MLP neurons of a small language model. Each row is named by its layer, matrix (gate and up: input weights) and neuron, and shows model dimensions 64-255. Each number is 128 + 24 x the weight over its row's rms, rounded and kept within 0 to 255. Numbers have three digits each. A neuron's up and down rows have the sign that makes its largest values positive.
After each neuron's rows, "fires in" lists the words (lower case) most often at its 100 highest values on Wikipedia text that the model never trained on.

L5.gate619:115146120107145143147097130106068126131160109144119078113102074115148098100105105147104144119090147137136150100155100113141106131151143123104164120155115115120098108136149045128124175112089135141081145146188144154144124116142074145119154100099154121130125109132120146124112123131136180100141114141134139106176130119083138127170155149163109098127131148148082117143138083142137133080106153146119138087118100152080149125159129153128118140132111087100111119150157152104140167137176141116105131102107162097168108153133094098154132123177124157084146124086143165152102055128122163105
L5.up619:154153102129148168140118153129123157116134157171110139162153095142122133150149093114102105114099131142095145109124127117150136176128141130112120145146099116107097124181165123106128153138122149120113130111158097126157117130111108127121100067106059120116082097156135111130168136117140158127130110138136101138137158120116110159089144135134126094121115117139093112145159110164118145138135116139146136101163104155131131136121151129164109100129131082123119126153114119124152118124173115102126117086091131101135146119143148093135186094115129091171152091116108111142112124072086101157
fires in: "to", "may", "would", "not", "should", "will"

L6.gate45:107110110074167127146137156130150143163112141144150150124112124126094156174130172126158157107129136106164178170107091117160185119101130131130126137116139131120116081125164153132151100134128139076127144141159128147106142132148114130116121117127093118111140109131132134119132086089135137143109086131115134122118146109128134122109114135145120110145121127144107141113170143156089080096089148091128111113150134089154159126146088153084113178069169138134114161150142148089121127124132135111168134132111122126097186146149136119114127162115140148147124179144100119141112125156084107148
L6.up45:103130105147147136137138133134128136159126140101087125129135112137094133159142152143115130102136147119176148125126103142134131126108064108142186170126154143124163117171137134155134104169190120082151119134160119134135144104150105112160111120117098104122126121149097143150167071163097140115142115119114162131096092112119105146120171156147110089084116136078126154111160182108118088134097137096128104145107101126166163130098084138082153188123134135147088119087129113120118127141127141128140130125107124120111151095139123142104115182134122153099133168100124134135081125145068103120
fires in: "by", "and", "began", "of", "in", "for"

L6.gate377:106146113155103122133170096160138161099140119128107120104139133117129145112157131125128113104117105149172123137092104122138132124105113149129160153124176115083114140096122121134157173121102091117124090134155177110120156113093141095119158126120169099103159086122122104126140140132166137129159118090113137103125122154122069106150151144079128130093144087106155134149106105141123107102150146095149135147123117184100174137103103170103100114106096157116119133105093074109124151157091103098141149109103118151128101140118135128130121160111084108145131135120101137128130144111141127132
L6.up377:130132184143165162147128120111135140157143131145097115155148124097148150118125113083133123108130096157130160126159089131142107081111174102129104150163134137149110157098119101110134160124104098135159137082137121134110123123099056151140128111144117100123110131112122125097153094119139143125143115105093169153137121144099125160143168070121095130134126135134115114110156124116117111125123124118103133133101135138102113139061088141151157116107095129118154164143153123138102098103136194095122095128143165117155109101133109184097114165108107114119087124117154124153108152134117151097
fires in: "world", "european", "gold"

L5.gate532:108098159134163144084117153103146141155136159138137103139147158109146139143152150129150150112147137074108144118142138119139181137127127138141102086153108131156143105165177099151132128117126161154145114168137096130146125139147115127108122157151122104103123104139107132111154091102091144080099120128114116157128151186106101131132112118129133134111124167136126146136106157114157106124132140100108129154179109085128089121104146122104095142100152129135117146183126104162129152126144169080128109120102177111124138102128165132137108116136165132139161139145101103119172153123080168155
L5.up532:077150094154122129120108157151125142166135126174140099103116112116123103101171142086137153116154142115144140101134147162161170127134119151129105096165128157121112135144092148105133107143122135154118124123181130156114129123135160162098131142094081104120134137120102133114138138129093146123116120112168125133110167117082123159106125140132124114123096100110122123149087138151108130142123137087066170146104113141121131055188094099148116121117108122115135071148101151150133114098156120139139097102124170088069137115144149107123174163130124105161086173118097073125103109115111165124
fires in: "as", "was", "been", "being", "a", "his"

L6.gate554:126075145115146100116162098104142144149145113126161144126171151099122167106093114138148138132130101134106143158086095138112119100106153152130150130097117154149081152069116083106127137102135165122174134101104113136136173158119108114097137129154127118098157115199148147126144122135105125113108150109109131165133145148108147114171118092097133115115104092106121153115136106132146134105141111113119153114128103143158153141119107129102138148129104168135102154179158124162129188130159167114125117124147100096125125117126129146130145178182084131118121206113119159145161149123152156163
L6.up554:167091192110127100171169155153144143099146155107104119111112117114125122125123131152137094133102102151135124163142127147103123146117135154127126153168114098124147179118105113108093140113155092091115137155153107124085117124179133095138120117153101137155137160119143110110096087147126127088132146141146109175137146086092122111120157096124141111130131118115106152149122133148162168142145069137117101134119134166119139169139135111138138100111052148137123150147134134130141127126131166145144095115082099122098080107132133125130146107154135119171077156138121091133115112165134134128
fires in: "world", "head", "vice", "chief", "assistant"

L5.gate621:163156159131183145094160134128106114112101083099123093130156130149147152127149105142161108119112095155140145152114126131122159135127085160108147096127143104132086168100154126134107145123108172101104134125140127139120122101100100131142124099095125119122107147090133148133136098104077134118114174134159140107119132069096119094155116124119131147164128123125116103131115121149141129129067064160122149092135102112136107148120133148117100128116162083115076141111147116115144128137156177132112112149113053151109098137164133110115135101126122128129185110117149106131135053128111161101
L5.up621:118166133119142148144112131099143125128165162111083136131133147133108118111124147081125157106143100158170140088125080104115150198094146106196109135171142122125169124128127132137113120136171139143116128131149102124132114131141132119144112120154120128117100110170113106124129095119169164130144108066122099179146130143123130113122164129128148105130149108114109138062094149136142133129127168098097128122158105129107157094111112116123131139123096162101149116098131089128101122108132146160165165165097088114110150099119115102134153099077128121105123156113114094129094198122094115145
fires in: "and", "by", "until", "before", "since", "but"

L7.gate581:127142151126133156126094099112120080128080092133150095124131109125131147145156134123124145139139160153168090089134099137170118137145127083146132126138148140094112109173183094093119116179131137122155122115110174112157168102157121174127100133098138160092126146126102141105103133140105128100163157107117087115158126106135105148132091122105116125123143093104100112130129112132124137110142188106110143120118088166113079191152143138114128086139118132136106150141150135112136124107156157116075117136095107081160139131140143081116117126186149119141130157130120114093141115139128130146
L7.up581:117127129132144125155099126115141098130137096188113071149122094165119160112118135092138153099143134122125099088132148151145147153137122102108125142119135160133116138076129108106142135128138152099136113156124176092136110129191137116166077116160111140101106129148134136097141131150170124135121113111130099127157118149121156120145123134128123131095126129131129113110137122143135143132116166134164136072160125178098090132120166145095147154149118129119168132170143144150113108138138139120091151129091154134126137127121113100137150150084138137193116165095146142159122115113160113108
fires in: "can", "could", "may", "canon", "not"

L5.gate270:149163153104133146175105140128140180133176160104122147054191148150109118098114128109101136127154099105118107104130149128169138122134142143122158144155143124133095097140107126153163123138134128130179121067132128156162108106171151152159140115151116161110126173103113112088131092110116111154143153127128130145136124131144092132093202143121128123122104080140121126148084157145115132103118176075130130077124111107140111130164094119161127159105167160114126123111121126130140155111115102151135138085144122130078112118131155123126134157172204086124113143094102100113176125170132142106
L5.up270:137137143168176110132118084157124098107124161111142137120112122136132104122148148140112157114139117138134166113173131077170119110076103141111134115131107154115128137110138154128095116109121091057133132129111164139148115151117123139066121134133127085061108174119139118088116182076132127117147115055128064136115103138136106130109120111126110107093149103122101150116124108118157165151074132127154116110123145152117124107116120130113112145098156093113112115115143187137132124127142120121101136148108142158158138106113142102122130131126108090168080147120149113074108140139121140164
fires in: "as", "was", "time", "first", "before", "after"

L7.gate314:101114108115133119177097133115126119132125160144133118139082104142117126127145116098114118097100114148099096131133143173139141129114140146129117139159122081106131139128147132140098144134139139106110134126153112127108141089137136102105124101096126142066115151099133106155119123080152169123131111105184183154090109160135129089117151139143111169090100195134136109119113127105093118144058163141065151153133137144123137143151140108098118144128134096103102081147133114130115133131157114121185124108089137117106154114162128119121127135170123123119144116114115107153132147126162160036
L7.up314:101142149155086119088153122150149145168132143093135102129124133147146120112096123119141153158139152126103127110152137168106177113099173103074117181119118114112115137116116152095142089131134122144133105104106118172114154149143150135153108128122134093134095106115092128100114101173096089145142100158072137145124139130087136157074125140117154108119103117093160128121118105151103125149108088093115180117128146103120133155133123129175112097127118120094158165148117084110150138117098130110145105144120133108092143103121134100090136133111098140114142125159109125104123098117130122147
fires in: "was", "is", "be", "been", "being", "were"

L6.gate348:124142096109064164141135137113118086121118098144123135130142187110139095104135120134098102138133127148160120121135116105143129131135160148110117134146182110095087158149152139134176120150127104113109182131119145139126121108158113160106134142087129108117129151102147091133126160127145154084149148143140144086136130123115151108131107144110116150127144151102122189143112103138131086131131109103122129129132144135157141155127102151158140144136153069105106124160088149160084089107149107153134086117091155123099108094130146117126145161102145089116131108160114126149135115126117132085
L6.up348:119139097126123152096153145125162120132146102135092136100145170114153125118123121126144119132135128132113155104152123117109119121124131143115124101109118171130070097098109188118180135113100130099134154135111173158124113128162143126111126131108105070151140177105130134084092110167117128115104139124087111105106157131131171142074105129092125103168102128124105133141119149109152086124145167107155114181120082171107138149108141143143132124112108104154124122100131135107101127096123120127132127128133124134146109100125114143119099146155067112146128155181124110144182133129138158140
fires in: "in"

L5.gate537:138112160116142122178099132125130123158126113096126108135152134134150095114113143151124137120130127137146140144108107136092141135143173156131083167100107141117169100131158104157129177100121141158120135132165124109134139126155120140099101133119154106161174148145176128141112094131147140107122106170158077110108100140145118140149090180176126092167128142147145148132121134142136130120102105120137130119104123120082127108121137155150118155129093138107128100130153128146110130154086124098131112149143138104146116144134089125109103140136129129126117112139118124111151127128110173121
L5.up537:139114137117133116151135136137081106173084115100135089134171114138145102077139153137130150089152162154118157140128121105108144118126125157092153127153162127176124093137164146119104115115106165131154163142131147164141125137161083153114102098152158112112139129167113139137152120151166147180133089156174105112149138144143142106114123100127136097151088144138140126150130096126095163118112117109114145090082152099106158134068130151137094129105132107120085144151117114139080108161123156101093108093133135142133102098118126155096130152123130150126169116165147138138128127150090114135
fires in: "its", "and", "or", "s", "the"

L7.gate20:107103156122123114118145125111107115127170100111144138085119140095109107092112184176132122121103099108097186137136099099135150132172140135123134182118088104095126118137099171121162111147134167099143123086127156106111093125101137123120114141119112107085098144117149089127132168113123171152136162111117106118116148129119168105162146131143096121136086135155114128147130124150132162168112115087121158124107131126063109128088106174144112119144151109119134153121136129085113103114141119118095175114148111109086087127128135171151141166119137147072135143123103144094145115114149153156
L7.up20:130096129116151150119157098135134156117113085118130112177099098133134130141099128139122110146140150089128168160158139116107125143126144162114106122096131130163125091131114183142148114133170122112100143124104123088117141110107169111143139156084141156136142144126144124098101140123121146113159125088111123127098141154111125126124151091147087087132133123090068106096151112160172118117131157135134138139145153125112078124147126135114154133150143141129103176093171175136129113152132164102129097109136142144119106136157129150126121132165152183125096163118099138097099154118135121153
fires in: "to", "for", "be", "in"

L6.gate16:121150120103153135135085112122137155155169119171087129151150154133122157142093099118134105132136155069149126124145145149132138132153129131104097161126101114116189098122121104128113117137093108124184117110168119089122114118145146126093087136094114116116180119151097131129150104157131171113111132141151084135120130138142141146123103107123079133130089133122104148142113158106110138144105137128115162129134112139160142092126103108140145104108176173152045108099111108106164139171129157165126123113140123170101163095133124095102132152135185114146097154103140133103171124145163135147
L6.up16:106128101133169139134123146107103102138102134154116083114126155100103169086094103130058123123153162155123112138149108123169108145118161140133146138112107153130138100137124098118103113153138144130163143116146167155123157093129121172146137132122117128093103119108082126145132113105102130147083103120130120102116111138167103198072149105121064149135089123089122106181162117132147139146090147149152122124119138141151142145159145130120153157095100157130063123105128151077168128159131122143123174132127118122155112100140094120125158102107170136168150115134131118111147166140126138100
fires in: "was", "people", "been", "were"

L5.gate609:101117136118158150165171123132149097124061122109138130123167112135099101142138122120134107122129137128112115172163085159150105148127149128116103101124092177131116103112179117097128152152144132136141091118090153135120128111140098106125109110132094125155157124121086142125081124138118124103119123165159145180126115114141122121093130159152129126105091119104125106144140102149123087113125128126120141101140125132122135158126176089163116153100142150101097084115137134115145132165150134120129145129128140162076136087100070148105107101199098137140124107111154137103155180108101114136
L5.up609:147096101153111102156156090142148122112093132114116156132122146125134204105134164190108091163114133145144092125141137138130109108107111149116135121090117114117179173123103205157108146119120119126119147130100148119143138075128103105157112103114129155146092114123147090134110102132135153144127113138154168143147121118144142137141135172096173098113141125135109120155117111131145128116164174131106125115118148151141180146083118181150135160140145157112125134157162125136107122138105146123131134141109122114143125108134138115140112103114138135123115117116154138095121123126115152119
fires in: "or", "is"

L5.gate346:123120162112123127130104136091135083181119104150093128117168156119115174163108139112136147109107130141144128128098133103138116130120087161101115092135132158086148131093120138113145131199123120099092154148111152139108139090101094121132105118097135161132115105108157158119106146108152117154124134145158126107133163105136111134138138079160120121126133122131140129137136159152146134134133152119129062093091166119136175117122130128169135121147175161123145129105123111160153155149130131169189158151139132135163114133144132126135144096108129101122109112085107154152125109178122171114
L5.up346:122113162128159124125110151115104162139111085118171072076121130087155112157109144097152124110110156136151112070152138160095116175122078143159156092134139089134133182155157152110157116125147156164129116117124152124134136159111152164139083144143155099135140137121155094165119130138150134137130142124135110170143155133135167182129129099149089142141109160125119150133133115069139129164075135089159130125105112104139140134127140126123122137182127102165136125140141146157149168119141122145113131145141140099130140145106139097164125139092162145189108150137127137110126102124140147127
fires in: "of", "across"